config.yaml
qk_norm: false
attn_scale: 0.177
parallel_block: false
optimizer: "muon_variant"
weight_decay: 0.12
lr_head: 0.00747
schedule: "wsd"
batch_tokens: 32768
seq_len: 256
dataset: "wikipedia_en"
MLP neurons of a small language model. Each row is named by its layer, matrix (up: input weights; down: output weights) and neuron, and shows model dimensions 0-191. Each number is 128 + 24 x the weight over its row's rms, rounded and kept within 0 to 255. Numbers have three digits each.
After each neuron's rows, "fires before" lists the tokens most often just after its 100 highest values on Wikipedia text that the model never trained on; "fires on" lists the tokens most often at its 100 highest values on Wikipedia text that the model never trained on. A number after a token or word is its count.

L10.up27:141094127155111155141118155136141138100119119099113144121114166107111153116137119145091114129129170147142164105121113160131118139144132118090065130127153101123135103073091132152095104145143148100081106192112132131098108129125127079092189132117165131136104151171124115120153130145118126131142167122110110114149128181139135077134160144183163159120122164091122121155130140093105102137141157152153103153161149159113123090119121070127125130181158131112161140094138146130135119126131096127160126139136122106122098144123097128125128107117085095151142150139138147120153145110167086096
L10.down27:144148138133104140120138100139152138099146100122143107130124157129035161154143129142110140114113118080132121137103103120116112155119113109139110141174133144109131126131138176147099135139113132121117114176120097126127124177105113110116144149095137139125126144150123118148160098144162148130133157143107155088138171141122140090115119083147112132105078125132135131116145146118134122136118104159122147165134129147111166102139143105130134156212123115104172111108192175128123138108146045142096086141110114137121150086142105094151142104161151111098124133129102110098134172127144099107
fires before: "\n" 42, " The" 8, " This" 5, " They" 4, "-" 4
fires on: "." 93, "\n" 5

L10.up347:175146105112134116142128181126163136133098110137135122118120070146156111133150086132141121132124170092152145141173183125118159105096119155154110131134129103118129156138115163135131118131140165099089107118141129128182124105139094113124090142132132157119169112143129135167110125103097119081116174153145135169108129107164118102118090107122143134096129122141176125111116117160115102104153154147118130132088134153103136068135105168091130140117121101131128144136156123124089122130097125161169134118142158146060121159122145120171140119107072104117146099107082098137117144111152118160
L10.down347:164132176198087129125170129106129138109157161167138144140108132111093094144117110102090104118152121103134095140126123114138129134111125116137161139092118122120135125126105104104119095143126157115128163151101100130075097184122107138112146144148123159136129160151196136142146129127109129112116141140144157139138104110148131134163133120092142085098142129138201099126096108163189073171144128128105109112141106142108158102165067149120120133125155136088174121126116106138132098109104131117145114150118150152123169138150122125108137147144140110145129160134091115089096115132091131123
fires before: "|" 55, "\n" 14, "-" 11, " |" 8
fires on: "\n" 74, "%" 7, " |" 6

L10.up633:106145127119157111109146156163119151122126134119096166087078122125129108141164158177098158143105137109153072141129114115125178164092111149121139114149107122163129139125116122113149154109139126117126140177118144141157149120121131100160146136118110131140114128109157093144116160169160130121102118094124106163126143135170074122148100105108128138136104108116122117108138161111128147133140146119112066159136124122107123128137113124087154174102091106140104071158119123104108180102162123161102158134137095095135156131141132089165085084079152133107172103121101140126108136107166122158
L10.down633:131090140170129129144126174121174142117182131139150129119138142153112149136110130139152131094149128146167137110113130086131138157109122129126124154121106144080102094131123154129144056118169182121129128138115144165125158118106118133142119127121080142124106104137124161120134086123115131168119146138137125109121137105116143183125150100105143083141140108119103126116136118131149114087166127132108109123126131168142111108142184116110122143177139149122114120142133127130104131129117138134134095087125145111133119128095104155190145082188126138102053144131114173061122132138135069092
fires before: "2" 45, "0" 13, "3" 5, "\n" 4, "(" 4, "1" 4
fires on: " " 52, "2" 12, "^{" 7, " medalist" 4

L8.up299:145136171114140165124168145121124144115108125123095152103077077087126157120075165110104131115123131167135136104133132135148116148111111134084152133124118127102146130148111141105141112162133147096124103165101152105113123120172170129122135147116126121170124147101130126101152154094119146144106118141117127142122154163145144133056110160174115171114063179132135111139156101149161127126148133150117086138154094138077132082133133122118126160128150139118138183134146129150087157110177121101115075103118132140121097149149137156071105131107101128150137133115124129116122150109139090140
L8.down299:097128115145103160170152140151166158132154132149165113141103104149062080140107104159126134121165131127111083166154099151158060176133125120111125125127165141132122117130132127108110136106072127097168108154128137123123094137098106142132091150128095158196110121141104128138111138133188137138144163133149118139111088106110118099132092110118099178106099123130128140137103157125138127151117174139133136128140101144166151117073104122135112106122126124127136109102097135155156156150123101121098103130113118144156154129182080140133107147155112106123139114162131091162134115127137106133
fires before: "\n" 57, "|" 25, " " 8
fires on: " |" 64, "\n" 25, ";" 8

L8.up268:152082080149117126118124146129084092119149104125086096125156108079145180130136163119115106128136093166130118132105123111112132110087148107130178104103108107127193116127129093147097166114144128112118088127162126131108147146165158159106129153104130098133113136127162165103111138119127117095159162127107154118118132167163123133113121108142171145189093101174162148126158119171141125102103138131135113111096103127110112111126112114156105109126134152151143098141102118150144143150119133163168076159113132149145160126107123163174115130082133123144109071137107121113124119113114125153
L8.down268:148083168121126145161120219125168120104146111139085151106091103110122104135113130112159071105137125157145131126119115127119141144132144146150116100145125114128124125135138105148140144131141108148083166127134143163105118095151074161112104099155166113141152096100147149151101142095119158151136144072116143108120143183152151111108130139100114146124106093092150162121126104128160119140117094138082128098150130172139132135142127126135130119135120167125124068120149139125130196139158136148146153136123153121057159130111141118092139131138123137090110110123103119120150088091144117129
fires before: "9" 49, "0" 8, "S" 7, "8" 5, " " 4
fires on: "1" 59, "." 8, " |" 6, "2" 5

L8.up161:107088180132098115175129169100138100138137127113122150146140128160149126133133139145065158154141112137113115117143140118161121133119100134146129155081108137096152131101151122136147140151150170121152089134125077162117132088120124146122132099146155114144136067196172139135103132112109120138139144140108150144097118124143130149113148110160150110155138157155092123150127115136151098159112120116112118140086097123078118150132120141148142129149075141103168101138130165124137101128083123139119108126107140161088066121089076127115096133138119091177106140106183093133129123132131153123
L8.down161:151120143138150111095140144124090137164141146086178114105143133154087107144123113132123164115154127139115119109094131091120158149162101095136137124140099137122152082153121079101088139118169131158150136104114133141136141145105156137166101119116128137125109097120131135102156109079104139080114132141153124123098105101147122119146093125133186138110148157118162141099137142090148107103111153139125108149124103132116137145085167120118135061120136121124169084131107137135082142108164111138128068146155179157153135129140097156126132116105148112195139193142119131130098138131155144143
fires before: "3" 16, "8" 13, "4" 13, "5" 12, "2" 11, "9" 10
fires on: "1" 41, "0" 34, "2" 25

L8.up357:164132138145130090142128106128162195162124077152118121123129142128132108141134121153133123105174140141168101125123113047106125150100175125102119091095168138142119121159113122117141152166129149107164117132120093109141154102097090142201098137153133157124106133145154119137101136082133143071128156123113086087154121145140126131140147140117139139096163147112120128132102116143139131117118158158109093118110173103073151129127124138089118127152140141136135110146120120125091142151123148148099136119163137082123161175117145117146095093087103126151158125114099128146157143148107098139
L8.down357:161141104150138123099125128150141160100115178124111167102086132107126129109146092131126129148124144168158111102113129123135138140112133157155105127129170086128120114141139117120134118113111106111123158114069127143099088129107114154129128139104143145139116114115222143099124156113112134110139149172138145143152123113098116103141144102123122111175116163094157121124123123121174140114130135111123117124146135161093159146167123157098170172127124099135139127187098106139151119142131121118131125128167138154100120138082120157113178077134081142159150110102088093084150084124170098097
fires before: "\n" 80, "---|---|---|---|" 8
fires on: "---|---|---|---|" 34, " ==" 24, "==" 14, "|---|---|---|" 7, ")" 6, " |" 5

L11.up698:152135123160177074131136133148178136110121093106112153118081110110109095111121153158111124135119140118173155131167108113133178138097181106102091150159149149117156126126144150057129106117125155080080109126140132145166111135135100116119133076133122120148171138139098161121157172153139124092151122153147156094097106130114152087104121147113124151138104135169154102160158118090107133088181099123099154118132144135091137123091131139106130156109140116142156162126167118099124128100119143127136108127116143110142114130116135163112154136134085102135114191138115129134123129136133114133
L11.down698:116115157152135120137153099107099132153116102122173157154113117097123163132183163165161163136144104105138105121153118120115122156104106151127141131096135162146106111153150128108096098099092096138141094191130131118105086149150166125145128110147116130135112061170122133127138104156148122102111141142081139127166148104106170100125140120147115160152130127113125136115125111122159079156125170053102138156162132144104138133151101101089125117124127146136140097106130140142118170128115110141132099181093100168106142152158110136096105122153135099150143134087105113149136128141141102094
fires before: "\n" 62, "-" 23, "|" 6
fires on: "\n" 80, "==" 11, " |" 4

L10.up419:093109161120143144114127107153122106153106142108166079141107114111113135111149132137097106101105142148139111093143132143123143131113128158131111081121121123147153154137106121111140138150127099094075144124142114092162168118148169127127114139135156159106101107127164113143111160096094108130104143110105202160104184128129133118121152148119152168145158160134119162172093145148139107108127104124124157129124139152085160130150131077134104114131099123129138089087144133153087152089140131164074168156138114083128115137169161119139135113142140112120123104118125091148158095093187110121
L10.down419:158148131124110121108135130099109149126121144086136189158165133125160144138079151136130163118164105151117130170144114120126138107129106140121169162164112120127146094140135118151130154130093162113187142105131121149127101169167073108110125107116098118148125135144089106133115087130087127126157160099133105095176125079109131141171118113113139140105156116128112115095095140132106153097124135137136127138147119075090121133084148150109187120106143119116144164102143128122145129134130158091159099108137156162121148112119128108104146144132119133074158112142178097114091178126104114093
fires before: "2" 44, "1" 15, ":" 11, " " 6
fires on: " " 58, " (" 12, " by" 11, "\n" 6, " |" 5

L11.up398:102176126143132122127137147145099149177100127120117134103107120148152128169075174161142111104132104129171164152129116131153130105122147173095109102143137160130123150145170152149126129153130140093141128140169101105077106132123177103119157102096133141130154088148111131137083145157122105096159114112145121108105121134140139098093119138146111113135147142103140124105117111160124193121103129139072099168142167091132126106091108146117097144102165144142108123143110180127144152130119159104082144139180143092084121125088137103124102165135114123123113121123110081143134135140108150109
L11.down398:172116128077132113177118113104107157144107134123145129114146137090097164095107119107106145135156149122117117176090143114132097149124155093106112126103084127100110128137166132081154134134117158125154095090108133117108119107128105128097135188167099103149164091163139100152140166102141111139142158106144150162110102134140127135147091137103104101132169107116138119204140157112124126115128176111156115128134141193120134088129141106113112105141113126145099159119107126133151114153141134107139143123109121162193166137107124124150143124124137126099128141157098135121159119102088129178
fires before: "," 56, "4" 4, " |" 4
fires on: "1" 22, "6" 12, "4" 9, "0" 8, "7" 8, "8" 6

L5.up393:109134105146099139156137143076126118085121126113097132145141147122174132133096137145121117159110034135143138143125139118102156106084108162111133155113161153106149099064123159136085117152115167114127150170100103139104137133106156161100132165158145094177084127140096153131081102146143116138118150100128114134132137155146154159106159046118174103153141117129150114118120103164117146143161085116100148125086122140114144172147146113140128141128132105128140112106154129156091133125116136161116130147119135159107119128124128159135136132136134145087122127153113136160125150119143121090
L5.down393:096175132118200111129121123092095131141089133121113166122120138080093170125153109144176109106161103117128104093121172167120118160138091120129134125134118105110114135121133136132149140132123116120106152135129151121112135166110140103120157129130122105157129155106174184162135105110131140184135105114107136098150162156117093120144142123156165151112165133096125116111119133169106127122128102125099119080170127119152149096120087152111083133102102118146089130138111134164129154134110131169145144163083109163125098142130136109154112109133080153117134100169079165151129081126124139120
fires before: "1" 19, "2" 12, "0" 11, "ional" 7, "th" 5, "," 4
fires on: "0" 48, "i" 13, "c" 8, "9" 8

L5.up606:098153129161112131131100084138134116125105086162119084123111154122123144126146141117124108127097120135113126141115138102133151145103125139096136119134126099082150132119141150146126191097147138130157144127097133148155156102128137158103097104112184164133105117099064117135136170091131118091128148134108166158146127121117181116047146132136171152150098122090158177126144119137150122129141112140142120107136127131170137159130121173101122153134101110085066133140132094140102107145166122106112147096153141106126113156129122150130132158133165077126132143156112128128132113144145149061
L5.down606:173106127128127150134128114113141131177137067124169141171152130096175148132123163166092095121141148154123101140175103150140073131133132147158110166108136144115159143081147137080089142129111137129127126140145103110122111131093127112091115136114116148134122132146132103129175097118090123137139136138112135077153174076129124121155144114143123137198116141188091084150121110149137106113121109138126120159090157166099138115084082118123127127100109160137170115123102151132161101103082123127142128128169140107124122117121109078146111134107153145123139122139136124151121155133151101121
fires before: "1" 22, "0" 20, " |" 12, "2" 10, "8" 5
fires on: "0" 61, "7" 8, "3" 6, "1" 6, "9" 6, "8" 5

L7.up452:108180121123139115168145160129106169141133188047087104158147145110145131142140144160134151146136150130155161128102106125132132135100124083135161118133148124132177130116131122155133104111110117107100103099120079122163122105125145063149138148154111117140146105125112159124187101131110142116107157143122147123115158084143175126095126123122131130118128142097164116098163102111094131156130104106071158103164113134100110113098121123108134152130125160120142144147136179105125145120096122119103110166161146126117140084158139170114128121094159119111095136072146140128129116101128118105
L7.down452:183124097118190091137155170121127153131135149106148126158092172152123108068151173118090165139133141128081089103178165121114140101121139095125134159123124151151098163108156119119106106137122134107163153122149101110113106165122125108111135155158091159147117165116119141136129114058126165136123154111122104106121123104089111157125117130076108147117162130100113111148052108115120125159091134122119111095143132110132134128140111124133102112114136138122133150162150109168161142118111109138152124151113100124122139149145182097123152112126103130139152134110164139118151155103130092149
fires before: " |" 51, "0" 8, "1" 5, "," 4
fires on: "2" 20, "1" 15, "4" 7, "5" 7, "6" 7, "0" 6

L3.up463:140103099145147140149095126115126198157110107150143161114112136121133154152152083135106100125171139089129102117168115118125160146161160099092117116122110135128140102127122113120103149116121148113115156095125131115146128148135116128122105146121085169109076165109131142140131191126153125136160124112111092093161076116161132138130180165105148104135176151088158112073117122109117113138128149143120142111102139112107126113112109112128163175099089098147104133102143167052157142159152126112140115155132164144129140158155129136112134078141137105139178138116145102121116121131104132130
L3.down463:145105127132122112101129127137110164107074147144123152148121143128167145135130200147106197133175179107119129137118107105129122149134096145177083121124185116092118110114127110159166109129120135093096122114087101152118123101113118113120147157133119118132099073130181127124126102113147097137103148138115149136162158111088116160136151128149179144106134133113114096137067104162152137130132126159160134152089124111111163079151084156125101133154152125137132125117162136124132104135101107128083105148123140137086142121147121108118122145100127132165139140152138160111154098085132121149
fires before: "\n" 76, "0" 5
fires on: " ===" 28, "==" 17, " ==" 12, "===" 12, "---|---|---|---|" 8, " (" 4

L7.up161:155158127134174098164129114121101110114135106133106175145081148083103127170073159112129147121175141151150123085128117153151114118129116134096142146098087156090163131119120164104167141117135103122105132104113130101144104093132153124138172125126131125124152147133098113153169167084084169146083113135103136146144172155135179089090121152155103161097106135132134148111141106129140141109142126156141096106113125121117120099144160129150167161154123117130106124154154122082120162109121137087122101109117157118133121161146127142096133138120129127121075130095131133099084155121141087154
L7.down161:139155113174130140156128157127143120124117124134194124152123124135115132126146163181064110133140125132096102149124127144150083199125120117094132122119154154080130100126137150120082156157133096113137112193140136143104082153113146124115135150138128129146124124105100162099100153136173128150093122135111127146117133109150123093084106145155099151152132144135126113138126166143094114139125135134123145112092138120161113113109096133116104127116140104115124129124060107173116189159117117098119096129071103134173138119114106114137118143119132110132160113121187130148120168107150084110
fires before: "\n" 38, " " 12, "|" 9, " |" 8, "–" 6
fires on: " |" 42, " " 13, "," 10, "\n" 10, "9" 6, "8" 6

L2.up20:140103119175134133172150138129126148136119121122142138083139114149125144155142146157115131096197104094128124091137157115144153153149135124113096125133148086121108118120147125136126140109124090171068096112109129150187129108110139171129135102110131154123108198145133120170140138134171120095161102084120130100138122065143144124119181135133124165137114108106136142127110124090126135115138122157103071065126129154092096082102137094153117128111089146135125092140128145096152131159148130143142114146159134135115135130144129138162131145122113117164145172109141095095117107165136131095
L2.down20:087138113156118118118165125105146136108121128146115141119100124123155139129162112116148156149117164135156153150144113139140113107137116148110162124108139116145162127124110130147215079130165163126086151131108102158085128101079114100128118142146138082167119115164149124128150148146092116070061151126117138117145111126159111114131136107141170158156154168104161087126157112133150122158105126129108126098138167132086081140080076122118086112116122164108124117109139131137139089169134116093115108182137138124113091118156102123125148157131170133120149142140133103106105145122133135119
fires before: "\n" 33, "-" 30, "0" 6
fires on: "\n" 34, " =" 19, " (" 10, ":" 7, "-" 6, "==" 5

L8.up128:094095112105140129150136128150128089163108098101095143116135144141135124143151182109096131135112124170155144139101138137117097149051123146157099082117081135108142135092143114090149144111156159129162077135105108148143143114181115132064142142138159123148150115103134144145143124128169151086109099158104160104109141110126104104130113126112118179129115149167151134158108138108159126165127118153110155143098139156110117139140124126132137144144069154140162158123141132113087123128125081159120110125130124133157090161125119153133132115122136154126132129110131136170093160123144135051
L8.down128:141103120144111117168120139100175167136158179124169179118150128125098094128129065136121128149137116109128157155129088096138135115159133113135157128154140168161116132141157150111114131156138141150147139082152136154100063146108124133142137109099134122095120150119117151119141128134084126097145133112121100097145167138110125175105134165159157080094138103137119096132127127124078097134118131094139116116071119146096158095097132118125146091124142143120123128138095096129138157150146145109123094131172165159095156102090154136132137141093137126138146123132153147048116148128106129140
fires before: "9" 17, "4" 11, "1" 11, "5" 10, "3" 9, "6" 9
fires on: "9" 42, "1" 33, "2" 11, "0" 10

L11.up588:148136128144087160110136160107135117148117120130154135128152132120116155162158071166119092095121164149069141128135114130127121099161126135177164130113141129157146098161118105159134123155153120078116099143164107132134088139142164119071130115113154127136122092124136165111156126126153136117143151118128113136132118090099094070121106135107135102106129119087160146139137093080150108165147105179141103149128157108127144154064125130115105143122128126107149137124077165140121076099154144098153120108106104109191125108108120117141129124155142152173135162119139113129118151134156119097
L11.down588:111102134117148155124134146115128130096149068084128131120069152096128162096172136103161111139117167110142168169158132121132135110108147133127145125151149150118117142127108140090153133112095164135124129121087102122140196135111118121145118137106161108124113142122082130095078101112126134153135155149126127104108114123117097131100098132146107138124099110143105114159118168134063143143106182113094124132095118133157155122135162133150168147127152124096153153087200153142133128165154136171090118108142133112100130129127153147082148125163133126116121112101121126110146175162108093143
fires before: "|" 43, "-" 27, "\n" 11
fires on: "\n" 93, " " 5

L11.up106:098102120143126166122135130119107142129095132089102166107159101134094126158163128144071167144116114146146167103132155138098124105142153130120114120131125132159115141143120079091129148124152136119114080108103100134120138160151139149164115110094127106175138151121173108128107120153090087099102132153118116189124074135139154093145128126163173088106134159134166100118159121133128124142141072146111161157099155146120130150097167147121134121147139112108143149137122142127143111143097095123139154154156140125090109101160118102117104119107101109164151094136146172145159102137112089079
L11.down106:155162116152138150088095108134095113122134128109153164163101155158082168156123126095128135123135094166137103132090142117123126164120085170095149129130144097106112123135150169132153117128121205124144166142112129135061137154126089160087135138161145143118129161112111110098086127144087136154119094136132143113129112114132128154124103140112166149125114142103134104088103130103111124154130188146099141158137097107138149116138159119110124148195145135152131162157133103125099143127089076102102145105123157133087116129119124132093136122125130166121167141121119094107158149100118141127
fires before: "\n" 51, " |" 10
fires on: "\n" 33, " |" 13, " —" 11, "tric" 7, " =" 5, ";" 5

L4.up460:178116131116153147131130141138134130111106141091105106160096157062111100079156132119167138139158122099129143111057139129169092115120092132111127134098143121099141101121131154130135097143111117112093089121136141100101098130172125128118157118160149134166125157140132098131159163140108129131145114122113113142085115170160107131083107137170162153101104133141121081127133114136146110162173172178141127142114142128127144100112159080110124148155115158127138127124155130109119128113106160117157099107080144168123146170153102154134170133094128097160145148090142131132104130109109133105
L4.down460:141113112125139136151133117143129144152097106130150134122106161121081132156138108141132142129148125145150114144131119153159140167146088140093106103143186158127117117098137108087121122075102156127096155163124191094100078155095139104171134117130105130173125125137110096162108127095113125133123128185110169109108097125132136096143066149178106174120110109138129106138164142125088129137126132115137126155108117112129096128135155091144111149142161123123154094137140138103126094114126115093126118126098171198154114134133102136199111103132121111134133154134124085155103139125147143107
fires before: "|" 48, "\n" 32
fires on: "\n" 73, "\"." 14, "." 5, ".\"" 5

L7.up595:112093140112145094117182108146105136129168158112107127125137115067098133119145122110099101146130091167102146110119109168151084138097134142117162107154113097140194098113123096169144141134153091108105100173148147101116111121119136139139142138125130120134134161072102107163147118132123147115141130086086176123146138125161135168108149127161103137142114120174150114152163169145140155127114167121124151122110109128110093142110143135113117126148144144163115110112139147143140113122124090132148212136148104078128116140153137148108093122108074150136126126077113140136121159107116108127
L7.down595:088177117146101137186124142098102124143056094143154126094150122106148148110137139103125070160151158116119167115117102132160123136146161149119105096128129117117149117146100188137118119127101142157129136116155126174127130125118100132125129118102109104128123098129115117124121144151167135147105099144095116091129136102120149166090108178156104106141168140153128104126137126118109072121126101128183123151180107136146122101123113170078125101125125145150140137126139081097170124161153164154139166111151160100152115097131131087126155118123091107110140114115167150109129121113159132131
fires before: " " 76
fires on: "," 46, " January" 8, " Mar" 7, " August" 5

L4.up530:155139108150149124172105139153098111143138126164117134161144116150140124067160102176160099139110141100104097101110117110111161120111155122123120150151103131138132137135119171114114123124096156131155188113166113127128143106145151155122186123138131112152147109124170134145112132104129107106087106120134119151108112144135131140128120123124134052104130148150113147117152131123104111130119145124090131149117167144106124144114134157089110177137164114132135108077201150100160143111133129120118191116112104114107113153096121142082041095115140097111119117126149132146108122110135158149
L4.down530:121127109118178136145106148066106133157111112085122125117148142125093097151103110148082098117147139120143131128131123126103133098150120157148164157143102136125145115138128113150123133100080139087126143114122141156114146141094156140188123125096133138146133111163142134156147139157145110106095135156102133155132111148109108114134159081143133107098153193130152153138149189103111118135106136129092119101138139123111152101142122131115128132162107117091126108123151081164121186092095160139127138153162153135103152094093121130168068094093142146068113111141143118104120143173143107132
fires before: "0" 32, "s" 14, "2" 8, "7" 6
fires on: "0" 35, " Format" 9, "^{" 4, "s" 4, "tail" 4

L11.up245:120120149160116105116137131160119128101101124165130155125148092134102110097113078120099146131130162164092105132107126155102146080102126119136098127126103111103127113077120157146114125136094131149115098163110174123127100132121185122125120139096136110120164102152161115129111114142117106073119157090114129168175127135135119128148136126180151149108103132089141130123120146108098114137150165081095104135117134194136099133133121088122137139164104151138154173145088168114164126158136122183135141133188123117132110144148112165095149115152127099124165092124110108115175143106121125131
L11.down245:156147142083122169099135124134133112126135082110115129118103133115070101173097126156094152119109116117169165137158130121142087152144100094134127165113167140133104118102101123109142120148177157125107098126144124148135163107095128124184168113103135131110109147104153108155127161117139122171156153130153149119092148141161143098111175100134099130121103140139139158141097136165133116123133175158130098086137116114102166120132127081110099142166133061161135110141095120113127108101110091104128132139099127188128144096173141119134130116107114115128149138135130095153164140110157143100
fires before: "\n" 36, " He" 16, " The" 8, " His" 4
fires on: "." 74, "\n" 23

L10.up107:157123184126137120128128132102145162129088129182140121135081127116128073138124145119113114103116106166125100140154152175162141101151118130101148142134160042127173164091105112094164133143088143071093110099174104137103104102101118134114132149115129178171120121126127103135140131146146102099139121115133138112125163126147106087088124124144151119108090135121101117147143146134132108097149115116145145132104140107088153141113106139121137123106128088137136141147149087099116128104132117156163122158137157152161139165099123127126129131142133125166153181139127103139136133112192094107
L10.down107:123090119130145157107126112129078123104141163172123144096090144119171138112137091110130158119170081085118122130135087089127141117104081148090136172132154177098106047147135131157149120114120092136145186132110123141154125158136134134102111135182103145131140102129118110157150147128099131120123158121095146100154116105118108144109142137102111150133136138156148130132127117110100131121136196144115100153151142083155120136189109114127131141134140100142164137078135128095094146142132086126103133151119161138119144124094103107108156150160127108180142129125131150136152127129127136092
fires before: "1" 50, " " 16, "|" 14, "8" 9
fires on: " " 51, "\n" 18, "|" 11, "1" 10, "," 4

L10.up264:097101150166141106104099139155140084124138116108121070176152129099145129137115117158136136125120079140155144141131119140141123085065141099090139109127134122111136153155084098095105187122116134130128135113100143113104132130129115156101083121099131111136128122132135130131143107110083107106143112125103156112108112147142118067120113139136116128156131136188135062122115135142150080138107159123139135120149106135141090125166115161136143138139136127152130113143098150173160145104150118173172114163120120146167117137150109165128142146103172124139111110143157133152165105177190148126
L10.down264:139097136112138144106132098121140151099120149118146123123128122175134148120113157131133139147107134111088123115113095155091145165110081160152120129108140085124118093142150177136129113114122178144091107110151094142108122082094139146154078139127147161144143155117171163176136107102099146135115126127123119160145131117105117158120163133133078118155091128139126123096112139154143118148142154100129133146072171113065115133082103130140126130126141131159141089149101131141141162166115122099087161164121131134087156123139138125132147112169080149105178091136137103130137141128151066133
fires before: "9" 51, "1" 17, "8" 10
fires on: "1" 62, " " 13, "." 10, "–" 6

L7.up650:101099126155143142127107144111108146103112113135121133133107103119082113101137056118063163108144096126115101176137122087129162157079125113134098094135151086131107125127090076156119154122124098123123115129113123121163123134115150118137123101117115161168117151139140142139112138092152115153148151136164108115120126131095139147099137136112138113170181120113153145146111153102151080115114150123104116145103194165133157130125117102138122130130151154146130113122067169132180129162146131092152133130138139119174153167101142130128109139152128094151160151171123140143129137134149112067
L7.down650:115135152110133107119139162145148127133125099145126108080147144145108151124083147136177119122113196125110181094101125140141109119177152147125173171106153141166138112116125169149135137147100107131122135127116106127053116132106098119114150121127119099150141108113131131111136147134134154082125115158098112158170121131113138138113151106170153164085086137122132102113129111121127112119135081162138106115113138089065145130133134162106139109108097150155164137145149107140111161146127129190079124094120113137088125085153108127133140089103162144144136169121122131093130151123094139150
fires before: "\n" 60, "|" 6
fires on: " ==" 30, "\n" 21, "==" 13, "," 8, "0" 5

L8.up718:104096141150120137125131107134103121123107129093123124111072139100085146121104135138107108144139128140146131122128153097174172140144144053088142096131143162117069133157116153131111123138137122090140093117092165102102155150163097141133140141129106131117152150124135148130141130144142125120124145122149169128092138093083114099166140118117185091183151124177105128102173121128134133134156093121177126116142142098115114148178133120106098131133106147160138112133121123147101128133124129125187107144106129120187128109149130125138106131120127136139131167145156070148061133125109167114
L8.down718:111126158130130136101123138135158123092129127112124154153132160133179125131127167116107181096136119118140108114122112136096102138111091131173151131111105114157130128110130122130159144122068114109133115132175158141119121109145104088120131120113111148156140108188146120137150108170070175130151109109113131083136123139125129160132148104134123111143133179094142107153119114114157143121092083129083131163133124186108110118119140081127144172143143143134152118154121112117136136099095141129122176118102125120131154073076141106177056149155139179145131102139101144102124134122159109128
fires before: "0" 89, "9" 4
fires on: "2" 90, " " 5, "1" 4

L10.up701:139124121146118139094104165154093089137093169113131107150114124143072153156117128093156110132119133131038124130179121140111168144119104113130117106106144161085090188144095109113127174145127167115085093167134141142138093126105178138097142099118147127115116107155170190113110121140119147100130177126094128112099147137116122130131102153123136124108088156077134140114131149130109096141193135110153119117142120136136170130141147112138109168110112138137142126144130161152125161103103135116097127104110112098149139149129142132140095091110113116153118150144130122105143126155142136111
L10.down701:105145124128120148132109121140117123137142066085084154142106161149138126137096102145107087157148119109114172172138150101148121090139137150122135162144125124108116087089148112133124082068125142146091132081101143110141186120122106120126120099145125168098061130150122157135134136117139118125172111119132112102165096131147102139130127103132116160112140113137124123120160132129131147112098170139108117113113116131097136135122149134119207155141127109143160162134161131106120161120128170118154160143132169153119124146104162129110114109112176115095109122139157116152129140123085084194
fires before: "\n" 31, "==" 26, "|" 6, " " 4
fires on: "\n" 74, "." 14

L7.up554:165094165110159098169121193155156121094099110118128143143091101106172151121120146134162167154142150099126117132144120141144126146123152119107114117134135141130110101158141127139142117111088155159106120127118119097119087144124106116120125118188149144145147125132171095132148192138134082089146149159121136137125091143131153077112142124126182127107100122110133112148147130139142118098117157079134127180085175106110152093085126111136124114162138151120077149107090169112130096105134133138171101130091101164140118119110114114114137084121138086154113143151138121122122105119146132109
L7.down554:100129127110109166157156087128135139137164117153150103136121158087145113139110141140101101118120136126111169140142083094133104121175125142097104134115135147117106110131086074138100127140128163177116137164095101164131131178131113143180104123116148093141113129135105101200145116128096121135164130082118151102151156124104115133108104093143172135140107113120133103118113152091107129101108143159127162162119112124101167155134146115082083149159126121136193143171127177115083109122110095167123133135116098142120154152143089108137124128148128127135153122154106127126123134111109163113
fires before: "\n" 60, "-" 8
fires on: "\n" 44, "." 18, "==" 14, "\"." 4